MLP neurons of a small language model. Each row is named by its layer, matrix (down: output weights) and neuron, and shows model dimensions 96-191. Each number is 128 + 32 x the weight over its row's rms, rounded and kept within 0 to 255. Numbers have three digits each. A neuron's up and down rows have the sign that makes its largest values positive.
A block is one neuron, or neurons of one layer that tend to fire together. After each block is what it responds to, as a language model described it from the Wikipedia text at the highest values.

L10.down5:157150182130119130150176162128159204131125176112182164153162116188117169140120078128153094095042186123067076078081083135157107138165114100090140171135132136120157166150116159124112141126198086133204137140152126164190142135138147151109142160089111181145160117126161146122052114066099128131
L10.down9:118116107178121151112172128089110072138154142126152092166160120131118121099137114105173140106156154125063148142087168100136092125141183108076066098109112154141111151066120116107137153154173106105092125116080131134094149160125143160119124098140099104059168099087163167132103160120059150137
L10.down15:113097115174142144157142106171114103147115198142115129186137143109069147119104079139128162125181108109136156095158130133185115143114137102119110134111038143104150092137138134155107184109172156123143142124117124083138168142114153118133125107089157130128147058089139139078148102148114063142
L10.down32:087082143117118127147133106115164143098202137158113153060118108120114127149120108162116083150145120197122085101126091134106124164094147136139135157141077183138156129088184103169139093106132111134108082073117147133111061128126162142098106149156101165138157117115118088090127170111127096091
L10.down55:105117151174155154157120163098080127167136130093123128079104139094148136103141156182084096154156120195117081086135119143096141132100128106077084129178167113117169160166134094115113147103149105083112120182081156114128147139077150113166101170120080106103224117094061136202097168155106130070
L10.down62:112142158181098124036139144107135102055128150132072168127153162121107111169117131066114139202145137161189129154193095177158120165135153091136138195110132134108140143148127151141100150130138131147133130089119166102131125161148152065165148086158155086146147138190083135114125203127062175131
L10.down103:124159116143125116096169103160215128110067128148134136111197076176061073127152154104133128197110101194111102098148170152124178126132121130120168137105100128158139161134133130076127073201084184145122121102127129098135117117099144138147092165087091135158127114173145115086124160158118127137
L10.down112:080099160121106123128125149103093104165146104173099087200094108095108164177130165106150153105171132137147108111180108114068154121146097137111143099122129031144140148152115136122124130143098130117086111124156149204055148099109118112153082128127143143120102152121154074113113189129161098056
L10.down115:110117130145060117141168142029180110144230123120091181133190156102083037118095114090152073170126091237121081122150138139195120102070119145100101140121107123089115146138126132140119097074112153062142063111126141130126124160093132132149109113126150157161131170150106093116106190092181106151
L10.down116:129093160178145196123147157132156104187183179134152118124142168114116124132111112090153107145136107150112102087067078112149194190073103122125117159146104166139156150103118151170114076094125127100178109078110134124143100135109085163116110130124074138134174169097099123153053109124099084124
L10.down123:149129038116137141118156115093172141111123135129126119107161126155080069090104111163138139142117110169125093159125116159143198104147142122133085128100143147115093158115132175162139114154128111106167147068096100136086109108170154116151121159125120180206095176089170181097102138107096052126
L10.down231:134110145089100158092148136137103088145142053126150094121126062181087144155111140117163171121104168192129116126125085089144139133134150157094073177126093173193098129111171096134095156172152099079132119172102188064134136112110083131180128128108169123157159153157151159120090075176167107155
L10.down337:121074110130100127146082103137122127168131102105133152076122153078092172121157121119110104029128121117192069110088109161146083154132094179195152152148123151101120083132169160119122140142092137102157170115114106109103108138190099133100195118120138129114148142135082103104112144167116095113
L10.down343:104133141106111104098155169153102124133177106123123050129129152120132162158177155062155103167152129091130111090169129150131113123168135078161139160188102142175085102118090179135124194153105136142171220163165164074154127093136195134154149116129193145130146070189181156144117133136077160089
L10.down364:147150068137172086094154111093121115140121193148096074106120077124129120120058175103151183131143152191171120164163075137180072125115099129104116151093183046121149166142119062118072091130094153085084108090137119107101146135162120124109152114152162061137176120145153134141048146112097103122
L10.down478:136133139133110205124135140106216151116174156103102055141091165155125098140171093104167125146126162155115155084145132125169141188103100104113129154175177132112095164146124130159097108138063135079085147067091155079096126106091120124129124135139088160100136161142142162111047146171080160121
Responds to: Mid-word continuation pieces. Inner word pieces that continue a word already begun, mostly the w in southwestern or Northwest, plus year prefixes 201 or 202 right after a month name.

L8.down184:120107105062140186114070058134142118165091102139087163114152037100161130149102217134143187071108123164134126113083148102104128154063071124141134167168084125116103149137146091140104161134090105122114106101205137185161089081083113149111126119114103117135170113136137144165125107107042108134
L8.down230:086109107091120084107170107141124136207115121186142076135143090096132173107112125143151150148104069227133121103157133159141103148088082096139134218129120119112131115071135123118098171114100103132156148078193128103095104099105114132137077176151101094112130092077112159120167114165055168114
L8.down249:118121155168097103157107140152173058151175068148131154156080157098139104171134121126101141150154160132127148162067128128153074147129105095132135073168106060140117135083127161177192180087138092184156108151191123098111127065162130148120141179163113167113153152143141146142153154160138121129
L8.down359:119146090133168131140140126148119136133088112195077107112154157153169138076059107094108143115132168223124083170054133130111150131117154147139169135105120175203151138087122073125151109132076153076160167169150123099135119072159126157118157153096148076141138104148143156094167089148093118137
Responds to: Number-start tokens. Opening digit pieces of multi-digit numbers such as years, dates, times and counts (19 in 1907, 17 April, 18,028), plus word-middle pieces like an in change, span, Chan.

L10.down16:135124153147125118146096029168078101136136166150114114135135175154121151151143173158129102074080149175125079106109153149132115129173114130093084179168111061161092103145128183133106130171098122102147122119144093089115167114117172168133147120086030133138086118176172130153154145098089126109
L10.down64:085149173175147109135110188081122088160143134146123074131131173151183154139080100101138170150074177156139175110139080155123134145128101130144131124114136077101197119131051192123155146044141123104154053143130121093131167131166097130093125132088095114116151120175172118138107095170108175152
L10.down79:120137131147160108147167120129165173127124107149149134159105145165102142120122154180191079155122144109157173174112131115079168135093087197120163106144106127081140106106144140120129100128153169124077216194063125150191158105146132093086146128096154142142107126133157143134173145099163114143
L10.down142:083111100192119147118138097123120086108098156128092142103121126138162136169125102085120159133122094225121187074116104075150124111165121122095126076118127160160176124127164145140182190108131131122174086147089166145182131159140140116177165120193097206124120115187168134102141090140126073094
L10.down146:098169116140183153076138162126118131103141094090163188109134127105138078122108098158119121112108117189157119121071180142105114097080133110190151058143189095201058136141124128125116093101139174130166164133114046122125155107141095140129217186139128126128137098115083134125103135144149127143
L10.down184:111087126175114135085149137147138099160147135156190143119111124156112182147098088115158135154171087137128134196153168126107061120125123119156159090164124106196139177162100142151114133186077119115160154116108117086113140076189109052143105138122144134071122125107156135112160192129150090127
L10.down211:103057120144094134142097137145096151080128046141054085164133113197094116138075144154057123128167187150158151129130172133099113083147120094122133159128119102115120152186159180176179129140070105160150171122129137158150069162136107070140141155144108133159200132135152148167178180111092103178
L10.down226:161154139113141145100177124076093101151064130131146129113095110122166133192208092121170100100141130113053124160134127137121138193088204117091154175170147113089143064094127114106119131129160150055095136104080111188187137089103193087160171142113148140124116107097102162121065138127099118099
L10.down301:099138144108150088160154143091087130146129130105154199109100141191167167138169150095123118075168092190099134140067050151128115159105148129104143107152140188121103122128153079096150170123149119126162091116094118155119138118110162115117133137133184208146119066178165153146112084096131100143
L10.down304:130150143157163130079173139112137127118162127161175082145116132159074076128135162178117158126104089150143096143168093089146127197152156155102180057139149132188111132131153115097134099133153058147150175190178148166160114131164136162139101149149128156162144119127132119138144041110097117128
L10.down306:114124142119140134124121136118112099092107108097142175106090180124133147156103156167140130118157053124200133140119112131163132177130069119129177128189113137176136135096135162125107139118100091142187103100225165151180075087111126087148160184110218145066102133183170082111134170073192075119
L10.down321:110113143105152104109105113110150114167158098061167078113098153130128118106120167083052139129109141127130181126135122085150171203171106184108110167133148091073152127160106076059108160085126152121101082154126143140097123117097162105166103122048176105082117135116161126171102182113116116129
L10.down381:163129152133104130048155108124138149148094158092129126081187117135136151172091105163125099095165086092187124181104123097152129092121106123122151153097062094094172046129143124186142157153109116136091153145099121178120102127157166158080173175070138088099129053143145137130139098111140091164
L10.down395:147092102088132100137113115121131136064082085165127220109214110108109095130101134112168125161155169149132151112139162088087188180119098128137169140099092125121125184123133160116094116134150104160088138134124143152112122137132107134133191162144122076205108119093155122150098185154111144150
L10.down400:118126142107167139122130149122085185127137161104121146112189070143142098158155140167125115174121153094116083094121144188121099032165107077123133194077161070129075068084128146132157123153168111134107201083153158143156132181124127094137129128144144098164057048202158132134145139155198164179
L10.down406:085150136128078124125129121127143112156179147159107065136121130149139096174110169105108149119126110154141166084075150103186154129165148151102119196090106137080118129050116071077141132095136156156177069139128104146141138124095130165104145135149108180171123132159139082146151180092099096140
Responds to: "an" token and article. The word piece "an" as the article after was/is, as in was an American, or opening words like announced and another; also "on" in Jones and table pipes.

L5.down218:123118134155109144120115133058130131186102110169113170105164120109148177129165097086118161139066175159129159092142098153087145134143113138118142095141076121133131176124137112125119138151142161125193144083116122126137072181121143132166096168136088123145190079115121145158117184132190189148
Responds to: Year-prefix tokens. First-piece tokens of four-digit years such as 201, 200, 199, 20, after commas, in, dates, list dashes or table bars, plus U starting U.S., UK, Ukraine.

L5.down189:139141062157116128134134078129151138127101135123116140148122149125117129106106161102108135103174138159152084145116163103094098085103121072180101150146102116097100143177131080124102121130129064127113147150132141102162140080122145137184137140170196163087085105066120153120071166106072143138
Responds to: Article "an" and word-starts. Mostly the token " an" as an article or as the start of a longer word (another, anonymity, anniversary), plus some " the", " be", " its".

L8.down167:154109138154171159144204160171118116106113147126096106091077108064097073173138126133131124134167122068166109121132125057116081144122170094149169136157161114119094125084093105092093115157124111109145141130134145097171173150108126044120118099142134169171116179175060111090122135112114121096
L8.down209:092166121116128121111084143161064113129158173160105083157109111151109178099158127092144131164116129146155075095160094197110132117084133192142092120131157206161098163143169087098167140178109114184187160083151172140155125134097122159135094132075154080072126143112109123080084145117095159125
L8.down255:114117126097121143148140145157154123115113101166109181091170129063113098086069114091118082111171125054155124166167132120130068137126145072119143097155081114167082097137134097193102093096168134150155157126084087130119141078100115141112113157159140102171163099115142115128208162141149167139
L8.down461:091166162150158168155095086190171087070072181135140108114193141126154144132096114170136125141089126115140121156118115107101134105118125056150171094151095144162144117071121139105143086157097148095141164098087151143059183089160151129110132120160084185119136071141132145161148092174158081095
Responds to: Mid-word continuation pieces. Word-piece tokens that continue a word begun by the previous token, mostly after an initial letter, such as T-ime in "Time zone", S-he, n-ame; also the slash in coordinate pairs.